config = dict(
    num_hidden_layers=9,
    hidden_size=512,
    num_attention_heads=6,
    num_key_value_heads=6,
    head_dim=64,
    intermediate_size=2048,
    vocab_size=11862,
    hidden_act='tanh_gelu',
    norm='layernorm',
    norm_place='pre',
    norm_eps=1e-06,
    positions='learned',
    qk_norm=False,
    attn_scale=0.125,
    bias='qkv',
    tie_word_embeddings=True,
    parallel_block=False,
    init='normal',
    init_std_qkv=0.0268,
    init_std_o=0.0,
    init_std_up=0.0268,
    init_std_down=0.0,
    optimizer='muon_variant',
    learning_rate=0.00843,
    lr_mult_o=0.71,
    lr_mult_up=0.997,
    lr_mult_down=2.0,
    beta1=0.95,
    lr_head=0.0083,
    max_grad_norm=2.0,
    warmup_steps=200,
    schedule='wsd',
    decay_fraction=0.498,
    decay_shape='linear',
    final_lr_fraction=0.0,
    batch_tokens=131072,
    max_seq_len=512,
    doc_mask=True,
    train_tokens=601600000,
    max_steps=4590,
    dataset='wikipedia_en',
)
MLP neurons of a small language model. Each row is named by its layer, matrix (down: output weights) and neuron, and shows model dimensions 341-511. Each number is 128 + 24 x the weight over its row's rms, rounded and kept within 0 to 255. Numbers have three digits each.
A block is one neuron, or neurons of one layer that tend to fire together. Before each block is what it responds to, as a language model described it from the Wikipedia text at the highest values.

Predicate verbs before attributes
L5.down590:141155117135177115104115152089127120177145129077126124116124184122143121113131100124155117180149119093122129130143143053151122142137123088095088139111128123130121152108169114121116123096133137138153163107135120117129109121168156124158153135146123115114103129114127097155112097152135126100107161115166132140111115134089121125143109112150171113191110087150120144100133118135147115144140113119136156135171105110157126129127138097124111095175129116133153150147094089137146095144101157077142145131118135183133103119126
L5.down732:161109142137117141145092129120127145112140137099148108139100102118101128120126121179129108122101130161138112171111131099189134137114138107130139112151129112105119099084094114193098125080126146093132142149126176169116132141147186153165092148137115151075120128156107113115122135102133144097177152126131138136115143091099131118163126156124158179125124137127140120139137125135129134121155126184140118178111124131111136137121069104117140113174110161166126165118134211127118106143135131169117111145141110113161141118182
L5.down741:098123102165140097074133105162136100136122122112128146123122151176152104113105133144111132128127166126145107113127129137103133115130131166131151185143078157145057109114096148136148128089120117103135163122168101110131177139101136090118117184183132136175127104123093132132114114145112133135089099132181107120075120146122136139107128107068185154170125115105145150101092106139135125124156119127118129130141128129147149133135132150150113121168113126126170122150126114127136149127120135090121124138104100155087140146110
L5.down1085:137136127089112151133125105104138162153177133147111160132126110155143176153117130174170120136148137147100134115138114149114140102114114147106111093173120120101112136135149132146138109147135092090095110152174120163099145131139150152175155145169083116118163121105113091120152122151131127115157173144130139123125122140132116152099164118107169175110123123133106148159115092114122120096148122104116099156102121145091130146116082137129108135195150098119115136162083100114132124104135139132146128127122165142153142084124
L5.down1140:144126137154152111138108130088155136127156140132121135163126114119151095104096134162112141147136132139127168141167113137139148074145119116127129123129120066116160127085111127117153181154108096128137141101089094133114125133135080153105156136160146133108134144127119115110151152108103181163123153101114117104078090116152127112136116151089133081123167123136129119113119149100114118159139119134112114123083147132114106119099126107133119130144105101126117127138107173149136134106110127111136127136100133093151153170142
L5.down1200:134128149097119119108114144121140126125115100122148125136122118160107066124146103140135118111128141132110120125154127143121129162089200119138136091144139120103171123146129142107148087118119132074136129156120106159106136121127112129153130115127142116099111123126120071095085116126125102110086129150205111118127162143108114162094157117094141164177118135102132152088109145112124097172110113137119112164106141154132137110131115080141122097143155124104129115151081104115092143126113137085099109137151130141126129127150
L5.down1328:124131139176146113092160102111112112143117136180129101098126193131102119135113121131123147111097096089162098102151130122132133163106103141154137143156131122125144168136124123154105091117143120149095101109145128104102143089139130122168140127165100116134110133153076123119108113104131108094127138132125161118124095137126103111157110109139158104082180148110139148091162140119128106118104094113105100102136123119130154116116110101087131093128098135116125064125154086114089107122144131117176111121124127162139121120093
L5.down1947:121143107131181155082111116124161124131099131145108140154127136116118107085107108141127108103157149101095142080121159135124124117104120139115084135104067139136099137136117096153094109126133136192113074144115114137133153115173137099105114166148127135134182190099145137124147054130113126139136173175100130143086096153121123140110121121141125087132074128176096134123117114148136130138128189160151162154113135142113112083083106095129136105133087121163154132141162149126099136151154127108149105116161135142161150126114

Adverbs and degree modifiers
L3.down257:133139129122125150115142140180165166125163088107159091132199114145148139130111139098139115135118105165104164149061142127118128133130102132133128109122104164122171110098115094173116127082115134110150153130120103102144110113155151121164096118124096125122174131141138194127145165086115122143126090120132115147083122144127120165138137101132100121102110115115166145143124108130176070173154172093106129111106159098119177145131088105106086126156115160129119083124083090155120139158110093122083082116106161171135102164127

Determiner after preposition
L5.down579:120100086112141133090137152140154094123145116150109144122153123120151169189152104111136138119120117156136114124129112151115104151190136106158089102185115126126142131062106115139158151142108159151136152142136163119100125131123138154152113128158088127114107112093143104118137160110121107105092194104150123159118095093165140147132121136111185115131098149103114129127151137144115117146104175160161111137125069133159164126102176140140139146118138148108135134117094159103137071123178113138134159122121120104117080113112
L5.down662:134116151113155153163140077139156146132141124127123168144128132138112148160115109162152151106148139122096074131104139159147104179112111151130131112133108126139152162133149134082153149114135143121170164148147132145117140109128112124133099146132141151138126092130139146088137110113133108120135125144110152130083155110169125168154131183159130108103142109115118136149099110097115126121115111154109127107172116182162174138126133112162098132137106123112138150125120129117129130099165103144187103121063118128141102116123
L5.down865:179130126103126132155132122118150115132120115147155118142153125138122132195118123082145143118131129129095100128164145112115086130104139120137120114117166134156127151090131151078106120113142104130107139113184119115151126161132121136136130167143137072127115121125109133096136146085116167123147166098158135115124125103124082156138114134130148133133111190137136133111115145072108135031158085103086164127143149140133141152122135091143177133145121166095130154128112125114126149059119138194135139107101075114119168121110
L5.down1142:124132137106140163174152119161117100113087135141101109120087139133114141091097142125169104116140141148171143153140170119107160149124114124118082160111112121142091145095148126161110124137139125130136145088126128122123116146137153117126129089173171116115112076118115107120145132118120129126155105089097109143129129112161118137078103142138103142123152137173184138195110145136122107118160100152116118119147159209126130169154140103104092119140167121182137128114100133158109138137130162124146136115105076178135098135106
L5.down1169:098147116158110131119120097137126135142140133134123166153144127096104113142104105124155168128120086132131096076146130073142136161136136104089070128137127153167140125110110132110115144088137115104147079155124122156171144140109123158138115109136093121104170105104155086143129125108136126108059141113117174120117155152150125127110157138092150120142106118074126154141122145150129095088115142123131107084111142143109126143110119142129151146189109148149122180192151142128154105120152128157122123126134127112094084148151
L5.down1257:154148138120102120122110118147153150149078132139166096125097111097100142153079134145136101155088107119126122151132095109156126090135087095134137118124131133122146173122122173105177100110145106097117132131166153134146101144163186125144099100164135103139065096139113116117123158090091125090168123138147084129117132055169102144157119122104124144194101093128154145135122154158107160123127126145144120137142077108144125098123144127111115120162101116145162127146146112152148127127122128146133155161133084145140137147162
L5.down1754:125160134112115162132100135113089118138130166128113123151147118117107146121090128104175118153157156130132141122128130124137111128159136151128115113129152102153136114147107120128142135142084153078109105067130112126109132127108138173114143116154107121131091132176147120130115140147138154111088136141147093106104147119136104109116125151109122138099171154117148175167132121149119135115155146106115161122080092157104127172142139129115126153195104114152123114148148115128094122126124146130119116142129111129112144140084
L5.down1821:127141134138105140162156091115122146120149123129146113137130107126111161127117134146138129120089135074156155128157167122150100164121155120101122129129130109147107134091163114106148125122122130124118121163079125077126125118100176107137150115089117137149140125124092107147121137166099090119136097058171117138099133086155122097140112097154136152138130102154125139070100137091137151157112116074153152134117114107067143143150135129129137167139143185086120151140105116120130117128134132108139128119127122168088098153164

Copular role verbs
L6.down65:116177117086127127150163143126106139081155149135117123091148104128132100139145132103121132135136112109138144147132127153147130084120151138130104136176122110111153142169156133058097134122143105093119140105108122093115160160110148117099117127168124130107095116114161159124137161102133120111107165148109123173090122110105094124093124167184139106081140094113121126135081176136102140110120092139149154119094146077127107198170136114122135157163091130087110157154107131111140093131136124131142142139091083118110151147108
L6.down293:139107109146181137114119052101073076168110114132130138141129103153108132149148112129115122158200104149106105076115127115148107127071178143109129105141101135118194118121156107115129141108154116134165106143114154148150118099146125084169108078133113111077113110123132111150141117135143131100125119109102112149131139149103131082130121107108109151126180126103139151130111110187123153147142054105116119175128117138153131098094111154094109109198111118122139111125092134136107107144111114117137140124136153126149170098150
L6.down497:136131139077150145129184142094189142136143144160076117116130144106145108120092156164151103153158135155148155182133168166138096120158146138138114132160152120148120108114150108102157124141143123144176120102115146133148117184169123146102128097108141129105163106104144151110108135112144126118121124130140138116109119172158145165151090123142158105117104103154110111117178092112131079147113132154109137108143077104095127075122120153159101118142148096073116111140173150150138132075149083113102138085109141121128159107114
L6.down1110:114109126082138122099132114106133139130155150136152162094145110129161155104133119125116107140157156151135166064145174125118112125137153142115125136135103119125117142110143104089137132099105123123117100126152118150113147115135150120127162126170135143148106121111136086100187127123110131133136202139143157144153116131156104154090121113120137150123097160093104137160152126135092090102121150128144101136139105122105133152111112150130135149159129091124141141120148179096146138150118111138124107162133156169130154129115
L6.down1114:106190142113163145135107118134161127120116130134116118115171124153152079120080152099164154167068125184144136093112152084139104148075124105117108087176183131103144150136188144111120145140091084072125115160176090103109120094141109135136109129148150137142122112157118149137128136123094119134106160123125129171138093139172133166093122152133105175121173118099105197147165113133126130117155146137106117159128138135114128167124088072143132109139127150088128086099120156155112141155145120106110122120152166097150089126131
L6.down1134:144097135184166111146132175121108082120168136161149127142110175151133135117146116161102118140118154128121114145133138148105108112100153156134119128144108086126175134123103118115147092135135135159123138084096090160159156105089149142140126128167133131143123116148168118126126130119129086174115160156130119135139097143083105155102118156174110157157146124134124144132121179122099143172152123134122094152121109133122146130149152143125124181096145120096147132076118136073129114131138123164122114128108125104114164126123
L6.down1334:135107121129157098169147115113109116149151128128147127101102126124149129097170095163109162155097142113087155134116133118133128115121100148112117133155076107136114131159109105138154116167137103118084132137148127106140130136128146096156151105089119132118149100156099140123140158112108137084141113148115144137087139137120122143100143106130159168118116138169118105114134185114087116166131130158128130135172146131147143182126169149122093156170144128094145138112110125135125138155119141105131125110101125140095134165159
L6.down1563:139112138122109102142123125138109086151106149132150085124134102125107121097144153190169151142136143122115129136118130130144155122121190135107098149147143123116155093112116119129109162188098137126127146119138057137126090149134128125130106122133109107134142144150134138121151156134125142114166086113103127096134144103178142122094133149134114165113149139120118110150131108150146125106134148071150115146106137124168137148153168123134158138149170117089156150152123142140120103135141158110120114140137148131125094182127

Media appearance articles
L6.down31:139125130152112140121106132095130102136107139131139135101147133106118139169136146066098121127097114098192141128135122105128130098108121150120127111137112083107106124117119168123145154103129137120135129156144179150135170109127105157116168160096138094131075097164138123142119115118102122128151131111071084086166103124103117159140121116178108065115094176110093129138095121114088170132138123137152154105125121065154124118115118146117141144173095114129138128134133112129147160138149115150155097115135118112103178119134
L6.down373:141123162095114094147110126127129118081113118140133115133118154140150129120091149127124114114145162114147171088133146122161152154076143113145141116153120156074124112075130100139106114130129123134108128125128124106136130155118168178131135160118118122121179134117114122111135119162148123146103148165125151157163109130099163091126106128142150148127121096152126121178123137138102085131144147116115141121127124175151113127124116114131126058135117143121134152115145129088125107162085113151147138112144089110148146103088
L6.down463:129153157128166131192141100118130131169163144098117123131090169096159154117152144125107196122140139115126093104147087103099181140142100129160135115120160113124108115119111119127085153171122166085134159167081130146101106135138079116125180098099059071152108145148126116126142153090170140128131122132132128131185129140132160128139153118130134143126115118089184123133155146176147140097085093109130147142144144112139143109100075113109138129247118089107121120111138065158128152110122145074100113102142125134138130153150
L6.down782:139079117113127118145106100119119150125102122138104111128092132106133135130140102114141147148119122086136131169131138142165130139151156159102149102123144141111111135103134126123081150091106104163118149113077122143103128082122143159116142111132134090103104165113153122120104095139115152130160186079117147129107107108133128114110100086147096110116110149108114146122129109110068102157109125155169103077121176161061147161092113091104127108199143156072136101084134168090094079148129077153174150095117097101156138133132
L6.down898:097130164108135167087199134128119114104086104142143129124107129136105131126119112100166141098139142152136101136138122164138080119109137124111156095130146142121124105093112147145075161106108125117119119139142133099101137130144151137098154113146165137117153142138128107126155108108134151111141109107103130152153070126125119121143121079144140053142123152161104100142119130103097108127114165130131160124100146134075159126139158138147129140233169172110167131154127102092145126117121095177123157142133129133142159103154
L6.down1046:143112153151130105135125153157106116123072125139154105103125128136109113105141115130146138096112164169139119141145143115116130158112118151090115107079118172107095138134115101157116117119104127095109112140124109157113152118117149138128154129138140132126129145119174128117156122091140156114118170137127140131087107187138125135083102149127149136127117139160169135119107126168120129139155174147133150081137118132119126145116160155098124130173095142109108095147109126143129116102159095132108110145108135127096146100115
L6.down1518:142108133135141128188095137160152138121136116143144099103104114140119111153100110119119098107086113094144109126136168118154110098157080104127122150138132122099137122070113130115110138130084103124156057129127127114132108160144145132139134115141153152128163095065082169113132143104124131126111121099105153152111127111148139138124123138104118113091145102117143106123139135108142111117123129173108151135137143122129157112193112120103125107102119162138112129100118152140088134132080084117133140146111169147120126138151
L6.down2038:135103105113121131114156130118126130100113150139130166146115124118128119135092130117133114102103141133103117134098177140109111092128154129118146124147119111116171100121127098154138085175138142108144114140154130137122126120162165126162156145147122083133099130072091111144141126102135138103141137118116103138133113050129151118060086144123173095117117154113147123142126143148130094106132151145175153124104148135104142111180145171113112164159166132163114154154132138092115151130105127140152124154095145125128113114055

Dates and time spans
L5.down774:093141139122130172133115089192131106093131120174156132104126121135176167144150107140159148122120152114132133151138144134132169134117139162105142147110118123089118132125081131111136114151147127136117152162130142151121145121132147153134127133099129099148160128124135125106119115141078103132124110131122130101119092179114156142105195094111156121109147080144112149159124141097111083104134130193149144121138115123132099134113110143131157135179148150092069168131099182152107103109096112108166132127128138136136083093132
L5.down839:124144152150156098143134123113149156144118065114123139162124123148106144112104132113130117131119137174126122153140144170145084089132131133142102074102146133154129124105119129146089152129107103116136099147106137127150136158158193120146124130132124105106122106135120117098089114108108171143124172117140118156134121108143120130094121119139113110118117107170138159154047150125123143096129132115165131145157134129143140139148185170122146165161146170132119200143161126092131136103115070107139139111135103090147134103146
L5.down1031:164100119161080072152123127146157128148142108139124107178120144139099147120148111098115136108159159081095177140132130131152158128094070147147171141140160113143191135147133146078124110139148091131142199130124137140114113137153126096118130113074130108129123125156143144166116130146104128134089135111128118127134098135112100124141206147081123155096111169084152138139127146071174138141194174174164084149135087105167145120132137138142123138150124130171108119112108154128159136183149119156109113149141121153113120087153
L5.down1090:103110138106114100140117097158090150170128144125114141129112123164121128179104161125132127121148152080175121113086147185110133137156184105163145117156132117112159166100155124121127127106131091126160142097138118107140124114117207132122126166128129141105146087134106126111123106137086162169127131088089173130130119116119104122116086106143171091109123112149138126099143153125151120103180127107117146137147146159163145139094151108144124109165132126160137170106130123138126132130103124140151138093161144164093102132144
L5.down1160:116100131095130114109098131100130130141100114121172128144161118097117096136106096101150152149122160137207130102112115149128110114102159136116085156135163154128105129090125086171127118144123119123141114144126153133118117093149151146086120125135157084088145137160120130151111109158080106111115141136094133128123099131135153153125104097134154126093110122104122124144169096091118150085139140126179140105107105132109182124100131127123127131150160099160104092148125199121143146118182092132140132146147131149093105143147
L5.down1431:142096140102161127145153158165159139169132154115157111162119097130167108107130143106132128093125131120143118113114149096108156115168098126167148118111096111129129118122091114166101144137135129144109064129108096142113125142109145167176121124136151150091141091105092120149144125226150155150113140081073119093102161117099101112126100100170143131112148089111151121129111141119096175093111133116129109112081122137094125146100134121071132150143152112161098155103117135108117144170108034121104127132124136144145145173132
L5.down1677:127151137144129182133140136165115119090135123127099084135126111148081173104116058109122142107128108128079153124110097116089123141165088141137104147119119135129138147128070123094075149157125130121134128178119132110135125114141101084116107188096102104131103128122127143112122132137108161118146144168165122132163155105142110106118101107176139119123139147113127129133166123130109133117122073128129135149102153123123124120087111113135113099212135142114118138152147098116119169114131131135136111129151077147149116136156
L5.down1837:136129158128110130102138109136168129166158116136106140131138106152150108109108114115143145122095117102140126131164136160125161127148125123119130129162129100136139065143107138109078104120122067159099069119142089113123132113125186158131093136099117106120176138108133131105145105124149154126121181148098196146107101126189090139104163116143149091097083139158126131188104142138173136109122126129094132179119171127129111147129083137128171158162138150151139124130129149115108166176141116140114139153092116152100115137140

Temporal clause conjunctions
L3.down1872:142128138078196154102129097159138161164144100157112147123117121080146130122152122104153104135111121118190133115136091130116099170138109150122130114093132084109132104122093161138139119144165124130116132118100114168105162110151161133149131090190099128092161122140092122126133129181129162135139109112169129127116087151122103193131135113133122106149126157137057110157124131102106140097109150167130101120096126122144141125087130110073127158104155129126135170109119114103115164120117111125102151121091113105129120126154

Temporal prepositions before dates
L6.down490:091130111106145167152107150132107149123121115113069133149098093123085128117122136143139112147126131130096138130152077137154083157134076148067088099154132123165178101122110084165099149129090102131169112162143099087133073162119188099137111137116143111136139129137139131113146124117148055085126078137085116128066114096131130161122158117111120117131143150159112155117109117168109121115149131120133135137135153137139121126121172127112122142154105130137137113162129116121142103148153120077137113169125101096131152155148
L6.down1037:140145121140125162161142132144121116147153180133139111156124125110139122118139126122171140102124118058102144131106086151098100105149109148101096164143164108095142127124157154120157127129134153126166166160139117109132136148150094142135076164071148131119139123119132156119139155156154146141153120156120134138143126132099074141143064134144102118115134141134109124132105165144148113088115133128146098107135172150097094134108107139118143159180149099146149128129144145109127128126099123125141061119120117156103109186153
L6.down1133:173151123116137123145109144130119102104110052081142153145129087085090169167146124113125141119149113160109134131116132129129151122134120111130173119163120125125148163139102148122094109131113139099149121155091074098113104087109151123101108203116125118101167095120112127152123166154132124131130103139103114121144148123126143129149127143116124141107153104115169160126139141153121140137155085150117088184163148173098107094134121151132111151158133150068122136147112112115126122136166080119137118143095146112160103145131
L6.down1286:125086124123117133161168117151178180103174130132118086172149152118085129088129112110114150112104185124125116191140148166113140136106134128122121131141103144154080137110109202127114133137098157116147117130149126129135173104150141121132110108116107121116147072122101141096126118120182064100135141142095138106100107155107134135136155116147120122144111136149131123140074135120152126102153108118140118146090123141070172100130095125145141170176167116137117134128116142142151152153175098115117124099109182130102113142122
L6.down1466:138129112136135130144136132135146155133147134146134130092098136150180147134133105148103160133105119096163146162135090150076120096113106082118128113169166145144142099098099119109139149131160112139157031088126131114140131179119168119149135124135138156120132128133119135129128157119102120126124148127090162131126111160129089129141141134152177167129139103141124133134065102112163120130180101118156160173100133091111104159173154150132104148152157137140144105129138137120125150166122130126113145107160126124100126100108
L6.down1681:121098114140157137117133108100079158132142138109154120161151126129153128139119132144125135155117144115128167100118151103071133115134114143154104148141134108109118144162073111135076088116140120151124090137170109128112128115127155143087107107133136093091186093137120120084126150121135141115131108118102124118100105141146137099115144127144146132113112113110142138137149179162101159112139145124139135107147168150131142112155124150145156163113154091159070161103102137118135126134129173133107155178156176165168139108140
L6.down1766:113171117121149166119102105136178138109124142133132125164152056147138169129142124059109100124119158152134182162129104113135120134098140132089135149153132106176129112129102153145167083157106113097137131141188110105121159091131120157136108057126085137126116166144176127140127137115132097137186158138151113141151133142106155103086150129128135149103107130126119146124133125145142110116159138133094115115095131132105125140181113116159159161156128137133100151155105096097143116150177117144096141082111108121117083096133
L6.down1964:114164166110149134098134103136086089136127077145135110049150134117127126124090144085134133089114118087119085130180151145127152120167200115087093108127142138108126113122160143166145152167137150143129059102155121172147115138140103151133148130141126131147111132095113135155160103092118131139148181148128135117052130134126113116153142106155172128171144117155087099174144123118089127104135120106111139121119077139112118129122160121125117123171126111142103133149081121150092079147142150121139130096128138140121090154124

Prepositional phrase heads
L3.down1584:105134118177138099091121109131141132118104114108132150128116130130105133129142083150102182128086145137130127129142107094136102140112131177102113154048122136145124146100132132124127125154088126118165152149101097111137139137143105157111108153130091128109089129175141141110133117151143105153069121132123105146131102090128134182150146095101118127132113133130140164114132114117123149144155149106175161154085142127145146120150116097124073123161117139122126126177185086093150121129089146112140127127149184101161160122086

Film and TV production vocabulary
L3.down2033:156100129137101135116150139085131118136098126084120123141115166141099154156151121114125163136115136125112182101088130145137121106099120142099138176093134101151114128115098134161091143129108106119150174155114132133132145136136136100091135118160107137124160124136139123121143098141147168121137138131134141051139101137097119114091131121122116129060092140177159091130142093100095139121135120130123145156113109147122111126092150111140157138151134127149183123067107096153137146138149169141106101121136155137143170113146

Temporal "at the" phrases
L6.down18:128141140122138124110131162055114077154142159139129106106154117160126108118156123141086147151130109132133122103144172118112117137133121098109110104083131125135126147129134080140139127169151120106134130149146120069101139154086119175149063135148119102163134134142155126131116152153148107099140138138132132118142135150125150135130164140152122081135102139131119142146147148159148105075128111164131145092110156166120151127142155144105140087138090173109137155148137119132089158151112100163120138093138146103127183115112
L6.down134:147148161123150113126116103124138128090120130103104127127096138126077147168136123172136114130136122065177132094120148143128104148089137132120144113127129098130163123132097127122136163137118128094095161132100101152128117109108117091124127123098168142149110149124078115097151094121133132139155114127129106124159120102094138134114105133150103128155160094127124111152087125100099117102128109148143169144129102100133103152114126158149183134140168124163182152120143110172160131119136141101120106097140118160125137092142
L6.down338:128123208137122148106195119178111173154175151098114152105107106111123151103120084134110141131141160099074128128166119135115091164129091140121124095130105136149101152133131152131081144108129087153119155117177146105142134161177134103176126139120091158102117143128145144137118092048096173110133120142116112170115114111130147084100122142151114142118118111160147123115127128122097130094165108107119088113137124128101140101111116115104147152166122114086103128159103134104107104145123123121163136125159120117106143081127
L6.down1030:123130077108130103126155127127092121160117098127118093125125135091139113119105118151146096125124137117142131137146146092111198126106096091153156133107118166150126131125141116080110169127164114112121123116138099075132099203142139054133133124123152181105132133144129110112134113098164091087128107148126101100125125104108128137165143145129114117116124139102107139149139172116114092122132094093145157136101200111093176092109136160118111127138123112119125110085166116139145085150113153142122145125178169123146120143154
L6.down1115:158079085138136121094124162111126100090102140113124082137093115119130181120134173109114151089123141117162134142118112099196150097134094149130089145145145112135152117102125165112122131175130119117152137122087089125118154157104148113120168148146152161121108102111120106126139131162103107117149129106150126110092103125172148083106177100095130110116133128114168116124077154090123127139128102124066094113149174129140152116130126170158098110111132148140140117130101149094140165159136124112106153075133149139129138084093
L6.down1241:115132172132113135106104064148126141107126118123086130210127135112072117101141166128127119158124121147146160131107151133161156122137128093132131141113114076112152091127099155161136092073102081111156104155136143093142106110108125096131102174096119135096089093119111121128152112140114185145106135171165135111149127093142154092114109097132113133138090111110100136129129107133095105148086135128106133136136076130118095162161113124140104165130114119122117117152094050124151147121171110110139109110106116150121116136120
L6.down1853:161109079145154128123160135130125111134193131103125143104115105172145144141131162132102128124126088109149146144104136127114142158095120128141129130147089139158165127098147156119090122126100063132093174134146147132149113123144130122148091108111139118149121138090127091120141101102112168100084110107109135146107148147127126091139170138103136079141146086089130160097103126120055096118160118129101147103124112137140153122115093141115133143171106161147158115132092130152110114145134176109093181102130124168107138112138
L6.down1983:096114134152134089121114141166120134105145084174114144168137148119177146161127146107085127128137123141181204108157149087143150116098114087147162098138125110100158126108125084131141139117094135171133173131164142102116172121134159123127087121127135128085108124136178117145053117130136142143139177097122126154163143126091070115168142108115124109140073158111137126132125142099089146142115126131123113101108164129119142111096138150138135138154157112115146079104175135125164136124160109138181109147095127134139126111144

Date prefix "on"/day number
L5.down92:100142073121192115121103134134146132144135124156118158086143148091129140139153125085157167144161135117120116106161164144120093108162146130082155146135133152135165151114103140106136102106126150125152137165130145130140121099103115190086088172152165106110115129095116095124138112103140136177115109104086135157132108125117165112118123130118135110126103094174159141132120143105114129069180105136128146111129110100118118138143146125158118109124143131153086092098101133096119119079128116132127139093104175132117123104137
L5.down175:124108138141128143106103106108071098122123154111138155114145134136150139086100125118152144117126132170126151126087174077161207103128183084109124144110099107111147132121101144167132131107112133142171180089116091146108070122093097107145151139121120150119154114131116135135103137139065159158130128120150086084135112163129136139114111132146105132168092107143114136150136101149122148109108116130099125117132144140151113134093128131118150167166110158120131149110109148167090122087148137110154124138142157086134118120134
L5.down318:063097146129141140110156132162071149112116154153117155125157134189158140124188115098119141157137140110140137106133186128113125105100151166137163135149078136098134139128137109173147118111112108145125119148094150126123104102109121117151124145138130130089152105101114128133111114100140133099139091132114115103118103115091109136112125142141140129174150144149122131139161128116102125095128122087091139097139124166112138145141099137132144110184126180155170118129136118091141127104123139126146142106100121094113146085137
L5.down679:128086159131118117115181111152163125127182113145097114140141094120098160103109132092146127188187125125140109137131093166112087140110129082120078103154138128138173160137144147102080130098083105121111102121156132134098148091136172129134146156131094127096169127112108093111124136101105134119060096153086096160096128151111103115129120131120127174128138094117116111131127129146104152150143120116149111136142124127116114146088137096110116113178130122171115143089073095107135099154150154134116143089152118136165151161155
L5.down706:092134101135126114098181118179133088125115072123120069156170108151159086118091132122125155144170158124118141100135139131117111093102116152128117115104161148134095119164143132092152111118159120122142083146114134103129113144092138122139141132121145145091170174163123120101141126098128143142102136126135179120134141132152101109205144132089118121124093121103125112119114125127102147105114126149116155112160118146141148131098107136115132121202138157115155166139123146105134124093132086133129137094127109116146130074154
L5.down1294:136101116131122115140149127133130176130112141130134107111123156128097111131095122092135122109120154144131107141116144104141106109159150162158136131138124134135113094153173156147134105156143134108149142145126102111130125153117162153132135149115116121146159151128128148118140122177149130101121146155093111148116136148137103137089130121148135120163131122114140151113146151138134093053110101106098140143138102111130121100125122141143119179226121137137122168084113109119135142090104120130140142108123129123117155111157
L5.down1695:129133064123149123097132088159145117148170133087138160143152150201082109138162154094112116151076133121113207119118146098113125144142128117147130100152100135149170137145152118119155115129106150128144151105139158158141113131168105041168147143099130098115104106112119126097162109158128148157111168161147116153092099149115119079099107095124162134108149133184110153130127121138090155125115133138119153125106119115109131116131103125133134113121109121136093125127132115137121171108057126152131118138112164134130137107132
L5.down1759:040110154126177137115139126107157134120087125153122123166126092121115157125103134140173132176103127123159101139070094105136133152118117139122148094159112146131118065124106109131117133070101110134122121096095146127104111103145148133101131170113132127131118145169132135117110134122114120111165128137117131136141130118108122119205151121104104166153124108144179135135157144088094145120100110146150117120104150143099158123081119142098106096154179133079153139149100141160100062109110163135107117144116132141150144123140